MLP neurons of a small language model. Each row is named by its layer, matrix (gate and up: input weights) and neuron, and shows model dimensions 16-207. Each number is 500 + 25 x the weight over its row's rms, rounded and kept within 0 to 999. Numbers have three digits each. A neuron's up and down rows have the sign that makes its largest values positive.
After each neuron's rows, "fires after" lists the tokens most often just before its 100 highest values on Wikipedia text that the model never trained on.

L10.gate1299:495478484487520549492445531430510517504519491492496507532474539510487527534506513523480551484490510549512511514515475479489526537524515499480461521519505493536533493509484482470504532539526533491499473507481526516514483546498498501512546495528496514477519488513442510504543501458551552486458492483506508467462493505493508526481509529441508461537460491466555485527502518522515516492519477476468453499448515495480476501527531501516508515548525467505497512460533506498476477529481520480540512500517502509498517485529442495454510532456509507525544493477482522512498511525490499514
L10.up1299:492486525486451468485486487516512491500516553508479516497481530550530488512495472474505516505555480525513501520530513511495500528498511507489454445434552501439504507548539527471536450513515473567470544524495493482525472497502482547457513480510506517528486537507472490511496512544469458523453518468533497533486504512478518498511516493489558530489497497480483489518483492524516528508528480518498492522513493536464486494535475467489526475517474512516521456460531509511541510532522529451495509474534464533490511526524499518486491542466521502453493525492555489475518481503473478515
fires after: "1", "9", "8"

L5.gate545:506482522512518524482504489466511527492505502507474506470494479534507514449494524488543474491485534554509493484455493523529486483477489459478527479499495472524504543524502497536469523520459496453457537488453505502477471491466489512504504489545500495446530508470514496508484459520528513480550528502453508514489513512533465520486535486480473529455510479477494500546489480510505468493500474507477492509508544483517471496520518479474498468498504527520459520519544510496480514513488483490468521512498511505551469506538512505479494478559525497472504527567521516494453508517514523529
L5.up545:505510529486486503507475526441445482528461461481526491471466510519510486484519490464454488522535513503548522500486467540501466500474519458512486528510491486496500518469534497465471463478507510510487493459469524495496506528464507495476477498483486476506477527531503449463527500559427491493497486490508521487472523533461482481522510510492491545530501508484495480496474494438472481493541492493530490555512525522502499522497469485488504497508528488515500505534515514533463564481446517496469483507500497506499490505499455502466485535518508522518538471523511533470508472516524497495
fires after: "0", "9", "2", "7", "1"

L10.gate397:486499499491482563543524493497461534485473437451529485489518533512542521474531521525516472521441508517488537502459507488500516528483513478456491462492533458505503502496543529462517460546508527508494521471514491518486471468490488525473474511508493511501502510499509532454506491495500497511529510497478519500494501538474512484501555460489523502520516478503459479463465499494524467502494505502504520522529472485525506470505449502459502490521459495492500465490459472517485561472470503486488512498485515496531482519566489467461493485519477523506513517503521504501520526532530516517
L10.up397:538478531488490527516470497488513512482536472518489486497497502521497465482484492496512539540473509515515519491463493516528541519497496540461483482462522481493542516510524530487497496469499512496487496521485454525495488493498534486490487487512507520512526475499528477497490536515500505485500514504506484466488490491495493508499468509471476509478481497524456482539476516502472497497559521507462557442522497468487534517558493506479447491496521544476500462525537490504484542476503477473548530443472525487487462457544480467457522522474472487490528469537502483481500472522479523496
fires after: " |", " ", "0"

L7.gate72:494574496501514534497531502481496472517479528485481514528516509492485520486484505525483488457526526533501512535476497474519487512503521482483497497494543490500502502527540468483520488492504526470514525504507499471500463514480535505485477465514521534515511527492433541519475510495547441482491455481475514471494569507540476529507508451463494479522458472533548515494471462505518505483488467486505438477499519490510461532492461526469507517504509464525529523455497511533515534498433462532541498512527524480512530519505541485518510508501485502489479492463457512476530536462532466513
L7.up72:499518576517531516516513456508532537489499448510531493468458492520515479488502522513519503482466487549484516496503487540482476482527497503487518488460460481514499469552483508517540497503475507524518489507505520492493511519456506502489481477529500473492515543502481466510494526526526512492494484558496534453503507455490491464491439465516506517524520466501484497469529516505491475507469497449483514457531487507501506515518501530473475486460479538488484465496538482525498489480494420494479507531486543461531488509484477539520455471513533467516514475504460497443544487508509515458
fires after: "0", " ", " U", "9"

L7.gate1003:543508459490509502505513509509520540505523533474538536463450479498546472478546474500461479449519494545510559503501514481497518525523465493491475495511500502500499514502477525475496508468492501452512514494489545497477527488451545489477510486490516491447529549522525499520537510529480516501501453484490510520527512485497495498538543517504518485497514492498501481516467506459549504488540465485488512522503516476503509492508497494429505501481494524499523516466481515497523547531444511532543469479523542459546453520475472501522456542508490484501555529497494495477508507513534505515
L7.up1003:514521480459481550479516506521500507467507541535534530488489514502510466490517529496513531493523514502524556513493512487490529483536484530477556480497533532476457519534511505468469493480540471478487489514486493497511510536499523508467558472469538513520507528505490481525534542507514514436487545498510495462523475519496510510472514496507521476489443478532469489498478504532520489486532490490520485485481500470496562511473461493502506510509459514487525535517509543544471487531473500513481531552495479512541532510567470450465469472498514500493523527501513508478457451532499523478
fires after: "7", "1", "2", "0", "4", "6"

L17.gate191:467473511464475505522505488546520517530476493432451525492511482469503535492517509497527492509515495465512522496492503516487528521527512555508508508527537495477518467504541474478467485516506470462488516516509489542513532553519529460467487505513513554468519528529490504506482536515503500469558500538474497524479544496531457530520510533484515508467523509461477536488478496503458478442511502479519474466488483470510462472503470456504480499481436462466460489505456534493487525513494521483524504476493459482571463526540533514500537522511510486489472466491539508471487524504508521494
L17.up191:511500528506484495513516508525536482519561479541482475490499468485489464532528517499478472536476493479457502470520462470536492518503523480485509502487495461486483529533519513474449452503474493468502496492477464503502515507511504464522527537507494485520522496507539500473481494476464466500516528514504527482489455485551497486509487496575469521498502493491470545479511518530478466506509485458491519556508466517492492481526550489511483483493521471520466522507525520446487560492485486494491496501460532497465465507517531479470500503494488517490515517470516529510510534477527535537
fires after: "0", "9", "2", "1", " |", "7"

L3.gate844:495502515509474492475523530478496553547482505478504463556492528468512480508510460467497516517496496495487493530504528518492482552526509473494526514511526507499461526499503570527497480470493491497463477458472519501494486505454499502521514490490548517524480466539526516521488476509492498510468500505517504498482514454485523497538518505491468517503484457512514515534486516499528498467466529464473517456477488501457485499492517520440542508483480481453469498469509467539479450511478508510509478499513452503505517465523527479489510526485508519534499476498511473488476516564477507520
L3.up844:516485503470497522491516460481499533485484516476535505527517511537532505481531464493507455477517508509489482520504533514512491481523486481523547497498524517449520476473464486512451552526465488553529552516494512496497459497450523495552468504536543500539523496510485474520516515499501497509542473492533497497518513483481510512497515510461506488496495480520463554462539501486472498521453517456512506510502493454500481515496517484449500511467507485512527514505500528506534484507475481502515507476540502567495523539518505508501499516517497536502531506504564493512502449530527482499
fires after: "2", "3", ".", "4", "7", "5"

L10.gate984:491533508483448477530481469451542520530474529530502467495486501488514489511467522525470528459513493535521519518498558501460554495504546507511470486506472518489465485520475525553530485480488462517480510498491477584500510506482510453522535490501511493517505469525492500481542519493494536515519478479503529522503487502501511526476460503478461473516465486528509474482520505536528460542486486494514538473470537503504478464528469501477495514490488481482465501503514527455467519487496526483495465538475518540465471466520500489512504508472535535518534517497512502503502523504496465512
L10.up984:504499523468519536511479518483486509531446540482495516507482479533479483466468509474476491476519520505516520507511457475477503529480524513528531453518487460480495478511505467479473473487497506488515525447513479472499496526499492500494536492508504515471513512501496488578527521511498532467496492510492506527507498561503516462506555492493486481481475482507502528467477474520505511503456468528561514464468529501478464470534458552535507508461522460446463514444492498452472503512528532471481476526518504494494478497503485502494462494516472528491478520500532524484528542510518514488
fires after: "2", "9", "5", "1", "7", "3"

L3.gate1153:517500475475521516515533498464466525517472485477483466520456480486529475485488546558534538514486541498523503489520473509473464514489503484496468523533482524530509542521501475470519498480552496493507477543514476462527482491508467465485514532525528503468489530529503483486495475474471532505482512503465530532491482510467476474469463488499511440490495487510554506498543497504527553482466476469487476542512478527439490514501517519483500509483511486517521516469515447494470515479486516521525485467497504532499538520462447467509480500516514469468480502516516507482465537523452525452
L3.up1153:493487473493459530511515530465486483532510490475460524483496493509515515511504531485509511486482501501473513492540547504498489525503507503462478492487514492490521524538468519539544448472508478480504441524480443520511506506503529509486503450483497532454535523504476512501479464488480528505543538508511481526501478483522450503502454510545497520501490491512471500480488490496513524509503470506463505505545519486470532492481530537495517473444510471469520483513531511514481532531464469486520503474528495535542488488544461461524450525474532497471450455479472493495457489469466507437
fires after: " ", "0", "2", "1", "5"

L5.gate55:493496520477505529501459483474488503513467506530527513528517504507517524492496463483496538450503499459491482512504488506463534561543428503488466499495513515524560514529496478498520531500500540461498484504476500532525483486546539527462495512526516545538496538494531488481532458529495529483497487529521500492453460485491526510477517540501546508505529507513501492486541464543530494540462499479494503448479444495482510456535494480484488491512514517513480574500501494499509482516483560514475536466486506531537545481473501543485533525493480515509490460511569506505492509503511522523
L5.up55:538523462512510477491490513490506506537508528537513504516486520509542510488518483526445479474489480492528521477570537472465498493501519502522510525548467538495520495525529499478544497514516477489542483555512496510494535491517513469467504498477534556506551466538557477495510503495494537529548468497479545486487485515509522478469539493492547473518493453467473503486487512513474486538537528499480494485488503502507490494512502516496540480513492476515540531513496499469492500516511512509526497524524484529483494519496524459470440499517456505537528491528498463553523525465466521526
fires after: "0", "tern", "°", "2", "1"

L3.gate775:459523559486484492520471474474541540536478533517516557502479473507532512477534509551531504485467508507505514500548493514482534517516514523504509507497521533529504505487456498498490538474473519475492466525489497481514557527493498524464466524479512468473481515508548541532516463494523492524479492521517500479485495518536446497499531494519534457471483498499511520484508489479488487523451498487494502471484511537515472534482529536452451490478474513547463552509502495560499482512487477459478527523491514518529496498549519556481506486468493491521501518522482476478503475502492541503
L3.up775:534480507474547523460490490512493483501470489520543506506530471513479463470489487521460436508513524472497532512518508507490504502517504504492525479513515568472520468461547523486452504467484481480523529498492516478506511536470555506485454485466488511500492522496484509491479495543485490484520493476435503451488497453522527507488504518498469486474497469495473518448502477488500449517484501480544518501480479504530526520431484526491490471464501482520510495525494534512467513508539506518492533481529462536512481525491444421484459444493480497472525481519516492466507495499527470465
fires after: "0", "1", "3", "5", "7", "6"

L7.gate94:507518496512473521515556504529536501489522432509460570509504495524522498531554544504517472499493511471481527508493482462531487515497497516469532470483507452488496519521549514494507502448486456512511549504479480482462512510458504515514507451477507570483472525511499517471441523498520456509516517521497515469535498502530483480509546489454513535512505492484462551528502462522512498466491481480518480496484504492556523544493529496515451501506517537463477487497457495476532493498475501508504461460514525488505505532518508501496489500515522512504473483487506467505487533529500474553
L7.up94:480485512535520505502478482447529527543520495540475494437443488461470483516542534478503482500515507525481508492492498519481517483482527538478512479491494491454520502494505493470493491508485577530510509523516470522553479476524501520498490445488509511533464519501512503486494500497488492506471544494568470488465509499503479481518475503506479491478494482465433542489469498497509497496489536477445511482491468472516511489495464523533491481503481530486471468507537515528489533507485526439453517517461504498535499476532533503489521488513509516496498531475485520470489494519502519471
fires after: "0", "9", " |", "–", "=="

L3.gate1268:479519542488520513524529485483502521510523493487464489504493486516490482470527554512487506461509521499529507501486498485461519518559512526543439516521465489512502499520514481504496563519523536503491479502520483505501474489521510507474516511510516525504496495535511517481492488519495532530465474523491495522502507512510512472533494474464487506481456509524536501498496500483468472486482478471478540485535518499483490468522505527514524495510473537513507517509521526463498465478471544514568490517484505485474505504466480533518497549462476449476484458452537551489526494490504512547
L3.up1268:522456487497521462530453500461511526539480480517516535526487504522543497509490487462509534489495483449500493526511465489490518514468478482501488474505511505532529529502522482497504465440468475491496486495521462511486459489514509507441498536499530501540558520555476512522508478509483494527486499504517478499524522522489473467470475516497481471526454490496470490515478485448554504487484518502520510465483512513488493434505499514489483461531514513485457503484529525457496498538497508478497467513520479506494523481526502541503497501478505504465467451491529471496520544512481546490
fires after: "9", "0", " ", "1", "8"

L17.gate1186:479555477488506520525525491538505479471493465516507512499449508481480516525541510445502512474514514506468523480453508516479534522483520488506505447499539474502481511496548472472476510498479502498510532531532487541548492514462520514522469513513479500472492547494525553487490487502501533512526500509461485499512475534528522504512505472455535539488467442502532519513517485501494482467506478481522478484490494531514440449443478468509508519473487525500500508539469466485486521475464484537556505494477489470513473470509512468512532481479542496530495509501511497493461467477477502546
L17.up1186:453499487514479512511509547480484487483505541458525489505513480502487511544499537463538509469468528498516525499505524496519514479534538497456525476479530529481489519516473491483503443506472515500507502526470486501552479506439510501520517462539489497501490545544522560463538506519460537508450541501516489507505495505506484512511502468524482469507519515472496586535533490522496497528519500501522509458489511534509528544494496511515515524512515487467511480488524501505519521496493512460507472495484513525538493477516507452524491509474484561484530450527452530476513512483492521508
fires after: "9", "1", "–"

L10.gate674:496527524462457530481428499489456525476485491493495501517521469533487549524530514501524506465513473538529497475454521502487474497487531473484445495549492474501512528481534508537524529513499500437491470531484502482461480497519517486498481533482438501522490503517502535480498476524496495514500485470444504531501487516484504438502489476524490519486476503518552524528506453460565453464488474523495502518519490500534476476509542510477487502501498483487517491489523485495498530465464500516526484491517475478482474565545470512477470518492497503514568486475493469488510491532531527492
L10.up674:542503517516479521484486511484521501461521487507524530521507528526503490528495476513511502522445487474470457478511484479505532514546467487513500521447456524507522483468566520540487495493525512538473504509516502509431499512524504519474546560485505480497472511516530520496491477504445523470524487452478488531505486527499484474492487523488467516494491466518467442493422483517509506531489484469467501455488491473507490477451502481513451456530480477488495484535486473522515469525507527516506467459476551464507516438510493462484508564492498495515519509526515500514521517468505480508
fires after: "1", " ", "2"